config = dict(
    n_layer=8,
    d_model=768,
    n_head=12,
    n_kv_head=12,
    head_dim=64,
    d_mlp=3072,
    vocab_size=49299,
    activation='geglu',
    norm='rmsnorm',
    norm_place='pre',
    norm_eps=1e-06,
    positions='rope',
    rope_base=10000.0,
    rope_fraction=1.0,
    qk_norm=False,
    attn_scale=0.125,
    bias='none',
    tie_embeddings=False,
    parallel_block=False,
    init='uniform',
    init_std_qkv=0.0139,
    init_std_o=0.0,
    init_std_up=0.0139,
    init_std_down=0.0,
    optimizer='adamw',
    lr=0.000785,
    beta1=0.9,
    beta2=0.95,
    weight_decay=0.47,
    lr_head=0.00731,
    grad_clip=0.5,
    warmup_steps=344,
    schedule='wsd',
    decay_fraction=0.62,
    decay_shape='linear',
    final_lr_fraction=0.0,
    batch_tokens=262144,
    seq_len=2048,
    doc_mask=False,
    train_tokens=907500000,
    steps=3462,
    dataset='wikipedia_en',
)
MLP neurons of a small language model. Each row is named by its layer, matrix (gate and up: input weights) and neuron, and shows model dimensions 256-511. Each number is 128 + 32 x the weight over its row's rms, rounded and kept within 0 to 255. Numbers have three digits each. A neuron's up and down rows have the sign that makes its largest values positive.
A block is one neuron, or neurons of one layer that tend to fire together. Before each block is what it responds to, as a language model described it from the Wikipedia text at the highest values.

Description: Numbers or final pieces that complete a designation after a prefix, mostly road numbers (NH 309, U.S. Route 45, LA 14), also model, event or street numbers.
L5.gate217:092107114085127101089086142100100157120126145115153147164087172164147168155112156100110142134118128083127083069122143105150068103104161138131166110144187145124162144161142117132132130090111121118182114091115089107110189134173173070112082132165110124130126103115184199139081129167104126170081071094139141188124157188108157176129089195086066143148158148143140121141134113162160108131120089147079078144167139124172088099112127100149150110103150131102122134117142083076129096119089166070116108063145116113131128125188163147131168127067109169150145148117159092146143085126135165138085112182133125102128085129110085086109137150090136097160080155103081109130143099127129129136120129071130132098151147146192144120138141131117158104089101124148100123126126149094208099119081142
L5.up217:078124128156152116142154148092131147088089088120134132157152094178133112168111164142144185108175078139050116089123189183137065106085153161185132127132139130123121148164100146155129098142168080117138091116115159067119131090123153114159166094151122109122158125187152062121165081171135131125125127087166118131162079153120115104128079136082127157144108106119137107091142183151126118106067075142098096157141146157075127129103106146102155154117180098083166140154144135148114096107183090134089083114163127111138122080138150104146063126096170100180126127122161185128070143121160150108070116164121172143113165069103126163099132118135082081127172189181178067110170173126127131152118166193161160163107116070120145196117051172127110130132131102099093158184128139151112118153123085
L5.gate1507:167111093122070067148051181120168103113116100098138153115114125138176103108153119120156140171117129124124113108141156118140142134138128166153158025149131115155092153130192129104153110105136067127157124174187117083095183073097160163100180108153153153152121183098078114143094105156096201112089130064178145134084072141121085105128110079087162137121123134123056138155081100072135142187070141171072191073129126138142130155146133084092157139120093174147085147114124067126148095102105120162109130112118188156148133145164135135132156126114113163150102100110115141170139111076118139121115165123105085077142058102083142095161143096112147090152055138106126134174186142062119231134140115129130152166132104138108153133174139146101139091138125136089035077098145127205125136144135121
L5.up1507:131149104172121092148041103093156080127084058125100123159101167156137128153156087141092182156119194057190129101160122088139092099122153155103136136148171148128120129097153143120124081091093075168178147167177158132112160054087158149070129141119066136103115128137075034126129161087154127149116100088160102158088067172104151092125113066143172136140145108155083079104143106173085069147050141118142078094118146136156071072103125168149137144071118189123054116081127134158174096168102112177085131077151124049123222132117170098115113112105165130115179120187095184114166075119112126140130133148134091120088118156117134116162121143154140139073207086148157194184112211142120120136102131074115096172060165118153104116167163180077131132102160070053081132134120131141093138131140185
L5.gate1852:147102104155084121161112221100188117139044095135149123193092083133160116104119122109144096130113111085131140066137194149114180102197122132175151144108120082161176140130141170121087130136121123153135084167168126103112077122113129081153114074119175113118169111119151113112136089099122155130107096142145162117120125112182121132146159170076107163095134163121173173176099170107161131131153134166133161108145141136135055201151106114148149151126160100134116166108116120137160089120072160129078080115104099072120130075118136165139131138123090172151074128112143104131081108067120121141137116135111088150088117165153084126080085152130134152110121130132150088070132135088135114113117103146166101100117181148126147187108147109140087093081090163160143085129111096158136217199101093
L5.up1852:113120074113140050133086133113117101141119070110143172155155185181138155119101133118112141153126180098178128124125162147140139066139167108211133118093167094146067169069157106100096096107089137115148099140118065093096131137129148147177081101163129147155129091163203128151161180087113124147121120149107110130178135092160094089171107170179121144170129159176144083101075136107114153089110147086159109132047132110167150129096142137124079185141094107139100138147183150196162111068121110143149161140125078115147143105091116127101124152146066087138127156192095097155091085071128203117117093136107152148148124155139095145136110178132047137149135136184131105141103100145137154043138097077159154143138166182137156151159161106135063110081123095134097121123091079124143113133091143
L5.gate2625:140159081089119108126092141091151189133113137205115079143153127092150112124123153111134094141173123102146131126132169121130169105087154178179124142082183115165136114119127162120132148064112153110104149133147123095127119097079123106186143109147110112188151095175137152139135135075186145126129106085136147102107176154118116185146076149127141194116128135141087154160094129113183181141144123127136141109148128129193157119106155117092140092078144112129111128126142149165112189133100160123108158162185147152099141135137100120178100141123136129157103131147151122147153109124144147174210167167124148147096122138144069115061111141145099165134127166204105121116139109149038179137142187107131140126142170136087162166144140124108102094131111088114130105143104102152140124170113137
L5.up2625:112126171137093120150111153104147087115040131160175111195114118176211133154118093173065146120096085157121118093127119147099137150162155148087164080111184120108151205079074057151141128111156132138157086122122159115123137156094172181136156081141138101095124144086115197104068209150158109110092113165141158166104161160143164080147155075100183081146114131148120143162116150106071139097092083106177093074082160123141146150131135152133151139095107138151131114146157155101229123151165151163119089054112128194086078088166162144132088126093140099080116165113124152109180197107154119164127186109108090124136087132125111122136035112171152141157073116121104122139108096074145177122131108121092164107167083186125169144097160183056137156118127095110131129127090159157133097152123076

Description: Tokens opening a new name or cell in lists and tables: native-script name glosses (Cyrillic, Japanese, Korean), tennis country codes like AUT, plus scattered words like top, married.
L2.gate2547:114097133049125169136089146148145105085129185086159156128067174124110117143133187164167089151172109110127131112081188149146125104136107135161122125124101098188072135126157099128169120088125158153131129127168128090103123107080095102158131112155164121092096135149143133066147124111170137115107130121121149136114119097183133141116122126116154114139181174096103198129151146114158201116089140117126196110098152158120065173143152135115109124144123147190124126141157138176107035143157152111106154200171133153151116176178138113111156061104130142114141080118179176105119139095090132161090163131131123103163143168108138156104130112196120112146114153180127114125116115183119059154124179148129148143093134153174029145107152119147149119140184095123093136163167104116082081130095074
L2.up2547:119143151084145152139084116121188085134139191109154131103054199129082099138082137147175075135120155079108165156102120044131090172186083165121069146156096084152179132133142124032197073127044163153135176093114082097096132085066092126155079173121162148110092106141098179080139141098160137165145142081128151108131123126144150152122100106142135131132156160080117142222134097155142197149095144111178197131099159181111109097179141153119076134111106155171097103122142113166138122103128128131101140128148153108098067160137140096144174122107123146146075121096206143109151160078131142103136189142075080121137138138121190137093142147113094142139134162178147124120134137142128081161154119145130161086105134123161050137132125136118156140161188109064141098175164120090097124123115141

Description: Generic nouns naming the article's main work or event right after "the", such as song, album, season, game, plus closing quotation marks ending titles or quotes.
L2.gate561:134088135108122074133112089120127058142073147093165121225160133144140068149095092134140132177112137132173072125091156098099123198185111136087113116120143183118122139144134160139110104124157166148118162113175118123091164145097137075166124060235134092198121170133105088074133112134140132121167116138114146119096099067162156088138131117076113176120105173091128138101118182145142147077157175119122107125112144114108134100195124131097099131120162119106085170152053138180136034130170121128113106150093131097112118147137171109187139145122136109135145103144070103113117080115136080165123126122147120075127080089105110135136087141083082134111100154139141099111126075097121123118108093160132128125126136180091093138087124124125126140123108103111135072129122143079176190130174195
L2.up561:140184072055106174092145159159094172171166111158093138046119143091085170063143147151098126101151119156097146134145096174173112114133118153138083137184145121151188132164088130123112101155141102127096069149097148150133065084165133170115129118081095137113142147173077155134134124163148130122069128110149062120108115150087112142139139116164107060125177125138138082111126120130186121173137118127135117101117063114085110192108072070139127084138136171146131165142184038138126207124120155021172166129105196109160158129118112193156108101125085135146112199070131146177158140106101102132124108051107128170141125128153095113128128170200140133124113127185109097143114176220126172161102140148086122165173142132130138111178116136127096157137174159154125188078104093162101117120121106

Description: Words in music, film and TV articles about recording, releases, debuts and awards, such as recording, production, made (his debut), single, CD.
L3.gate17:157109138154131088071113119150184083168104095163129112112158091130148113125111098196081163127158140068166090118182088092151137133131114080150159099163147150135174111104119133115129119108103136171065188128185103092112151134129081089123086117147100148077102155111099139167101138098064162116114114133176116152176134115189095170151113093184089157097171183118115101126129104166127142112148122131122140139147089197163069138080136115129148138144111118138117142073149129099118060077150163143130173145127168208114142188107149138166157133112119137188117163154157095191122123100076105132227122111152161151142126141104097132128119236093138118137109120171145091129097135096175109083186191106133160089133148114142199138087150130127169135131082143110111100097054103075150137139117128
L3.up17:148176116124118119104184151133074115131101081104110112165174122128118067144086117132162129067155144150126090123143115146093158122177166127162133069169121090048131121102135209107125139151088135141120162105108132141122177131169116113114133151140117106107168122138171096125100201146123136167164073135160108164184059089119162138124071109119115139112164113146162067133136132193099106088159124155156150187165117127153135056163159097073084214106113131150155169120111187132138112114124116103080109145099165140064037197098075156062148056108131097152193089149104158163070119090100119113141118127156150158176112123113047096136072193134109132133043178156185115129152143111108129075121137117137140154165082081130153147179075150122161165121075112073172098119128099054065158091138125
L3.gate293:093085110158151140131113182134150117124164082091081120118141094154107127069190067146090106049178086136117092124183120120147121171235109147115161113123098164126173159146175087077113128172082128188123162110095077117143104088162123122124097140179063085117125108102175118151125145100161116130095123145136124148150131116174131163157129106162087196117141132097088111160109134134143131119147153042120122094113074143141140128108145135107137148126203098096189090140121111146126153130123176121102078098207151113115140192081105114106053134102140118092097109154094091123039143121150148148157104091108118167195150140105164135122169190132137124115131144114099037104144078149097091083081102156109147109124164152115076143121115120097139190043139174108072147152168043111116121154100123
L3.up293:107149104139174140139152143128192092136124114150130177171117099098105203090117097117169117132105174165131157154134177114119164075119158137149167118117103143186043103091088146101129105121120086148151182132168107167124057107146044134162126163097170122132165094142146088148177112105191091095101147087171091046081124073149107161164089136099141107114146089135106095147112060139110149160116129086144110151132081196125125139103128114113119075091123117026101144043192123152105150107144133102139126200100185166152125183112101142167107220108114122127107067118131076129143129173138164118101152157124128170090136075162155111186123100131209134140093131126098104165122130135138127128116100167125103112061136088091116161096092127143129196123170045090133111162156126158120098120135084
L3.gate1135:080033165132148125122100169134180119144150096077127144143110100154093157100097094097105106119170098047164087113139077074181154105214143096179141106148139173135119129221095132097166170142101149216127156093124129114119131134078154135097144151158139083120114139127126083164146169185144185102130123150148151067095097111151103137156143136126176176146178190135143058158151078159136146123154137099101086133098124134126114124086139137135168129105114080098135164110123103148071127137162125085085106157149125147118111119118196169099097152136112151115117106090062113161125115103131120136211122123149136104130190084127174092090153161132145095088123113078186078143129093154178137109138195154114088122159164120081120125153146118113104148128137139146106123147140117108062089171136168
L3.up1135:205091147177118112149173111143145138158103120100115131105142111107113210104136095135121151162120137115143128166119085058163126141128177104189144174110143162130187142104143090138174178147121125196138160128106080143103070136137108130043116097122089096096134157099148130138156119126113161094104169144145143126100179122137090150113113144129139132127138148128103072125097141130116155159144091168088104155103163192123139154089120121165165123141101071110128135158123104113090163160142102098046142135123128107187142105093132191123126145104136168046100085152142105104139146091153112092121142129131156146048222156157182074156100097134088115101109046060219096077129093140161129120146102142160084219130158141106118122077043185126139139103164154141127124108121120089149068112150103
L3.gate2013:092139088164081127138116098092139093117200120170070092144106124179119150165082102127098154159125141138100117130117113086167129064144162111091156100144152179142168076137109172123137198113099187126156117103174100118131125157176179117130120119135145091136090080076131128135121125136128097160106069127159096116059145145108089120144108146081154122121186027103151132148175116091086170122154129094144166116128129141139141165141102142147162132149136138164145054189084108102172122086137156145140146061084116166138133124188132134152169199128202187151087145123182129130057120095084104152113133111177130101111121074161093090107089166142134156136084093123145132138139120110166141152132125136101142099134087114099145161149172143079127129079160135174152149127156139096094151170102182
L3.up2013:109088122148107123117160117073116126118135099088152090172095136140063110118104079147091150143080148096139102132234156110123073093132107165109154097114057150110090100142089148156154158117137124151178151111101078167147098165157095111124144176129128164160121135155139132185087132087107111117134154141119144077162130124162160092135102107109134150147179155101083082171086094150116056220069118118118196160057130180164186143138090124115156123096118124177150142144143124147125146118144143176181194119219142164151124136110071086137100115086092156127174148114143121146108103127165110163094058078129099068144167131118192133108094139141181132123168126113074115142154148175079162115097134142100144129123115091130107108117058140115172144102091103192198107127140090130133095123149131

Description: Second or later piece inside a multi-part proper name, title or term, such as Van Every, Second World, Ma'abtik.
L3.gate743:142103111043156127132130165148133132133124155109132167062103095096178100108081105148096108105132115075120116062048160093113068106092058080166113118144174103111155130131166096100121162125175108077079060137169164061069150070104131082065160147162112079109081162119118136138222148118132133132069180141117177142143094119142166149143089074121166098129147137140180137137123119143133154103160078137121164040147123109184103186157076156125172138138132106127134185184212086150122134131108101180117147094140103122128147043129124110096112104143081153134182145149143127149153090161104169118168156056152096169119187123137079114088100118085097164134091147114120128130118086170136138133147136153157103156149134150130180112105084076084091119120175135091100102073156110169124103075100097
L3.up743:093059097088114155144127155128053125128099105125091138076167089189128141126069137132122105113145104075172078147104106145053113131127174149070094151100144116162167072123098132151133199159193112147150135126065140134189136133172130111109061113123090086102113198113135123145096143074176140094130113093127114154116123102081128154137187194085157159079134168144135077187102204134055141095135089146137099109118133185128151103162160131129125152134146092138178133133098202105170156103131100153111096132174086119090185161156177184180148129076087162124105067114167197129082170154091087113200159121156117141101116210103144089172132124148111065148110162155139116099141105105136160087130135141097104199150145134147137091100128143080133067041152106115155227143077094128111196152140177
L3.gate1050:138123140149144134126118113140124160154177168097157133078136103079166124097160095111135119137095107096174148126153156128122164110143082233053069145100181133188113114136175113088097145148115132126148119130142126080125071086168098114102177178156159142139111122130172197240146088146141143092134146136166173132122184085113215109135163159108109120156128132071117119093133102135163141135163105126126175155189116145142142161087181132120117081120057091131149135132133146105042113099109123201141161132176089188112109130112113155157067148103121126174151116123171161121108100147144154118155133120057092201055066108109123100128175115123133165155028121090150112140159136142120084114078159156099083101127212141123197154176082176136133144130150111129046162077135098102096112095090123
L3.up1050:151161181174164175126110120120171078203131093142070112101094090149200153197132115124142171097150065081109072137139113144128185160111151088161110141171140161097120091100155068129131128135074151167149136169125162158136186129113162137039153143088112172132101147117121121084123111110099159121098153118161098190131090171153121136158038069099106124149085060159106150130167161131152115137142049121079165116110137127149165153152120165165160152165124130122106181122120149106120108138160155117154110106121134136097149123092158138148170110151095182130102138128171185173165117112106111204151195144157152156119157147127146162168140107145123150108156171094152151162130112115145182114157163170162102134092132119174094118164155122139133088147161118105094102122104158171116151150112070
L3.gate2073:095085085143116000125105175074121092132068113112155091108136170175155127110111119199158121115149180121136164097077152137151149106135141152172153131125159086135166101166079099120118103138093115122123134212166128109107083113170102131129129105124157091067104124142096094140124107051088130120102149114147064121093137146156084101160119179129101114104196140075154079092112136132068146202137130100134045137214101130068174161131122134065081117097109160152204144128064131137141101049122142121139179179123128195115122141128075146117113145139069118107134089160094138149092096125095112115194116157111139061197169135091134099178113184147173163097122109200195107138184123075148105092140207084140211152115129048155090177100128083132153170090168147170095134162071145111119153111112151
L3.up2073:166205065134172186120124161158149132133213149113118206111135109098098148122129096011114113101156104166085148129127050116122066107133126167145092099135116123134093141141186077124104148158130114134173137117114146199113151106113108094114116158103062126093120164188064095138202111201108143117108110118107169153144104086107150146097113153126103108143136201115128122151145151097149100102158094157084213115123113150132128088116127147116120100138116101130120149152119118127110148169137082132146108083136165090133129147119129153066165158110114126150147143106147111152135122131134191163165183113111173135130088108152182094099134101089048121112164111087091124090112123192115083153120066178139079077126164194125181042124071145149076167083103127090179115111131095164150103119138128
L3.gate2864:110161129112144127087124192110082095128175109148164133082082132114099084116058112122065159092132175056144076087142145106160129085078095147180105161113147074147172116135103057069126161148126123093155176120152147102052141109154155131071189123140086086101079138135186171108127108100101124127106175121117155142103159115079090118154104195089105091077167141153168128092072144154135129111132137075148105151120125106176181178147136147140118141126123097143098147154108118113130145095100115108116132142171115184105069115117126162060130129147093144142077112041065128152178131095103109102199196125073147169097171147091126127129129167151102117132117133092174101129112120153105156133152155191084124123137162111102126083137167097152110160130098136101084096137147113190117134123138184
L3.up2864:132110093128135132172116140132124141126117147147083087109180120188183133130068110185120141133141065110104151139153107158084171097133077099155157087108149148117140087106138181121186139142089137107172210136178165130119110134133143128019138151141118125132128173116165093007132164130144129083145149119129090081117120179150127132164149182098108099061106142184151091129132166111142198130107142189113154173170142133134173170188147121063061140152099079113164125137157139132127128103110119187123109204095065099103092192143087112108126172105102082135131099007086132093123143109132067185141157167094192157106120138139177145125074096152174110119118135162148156190128147166158176164151129220112157153144124086112081175146142119108119156144109130115139130170148170160121131150173152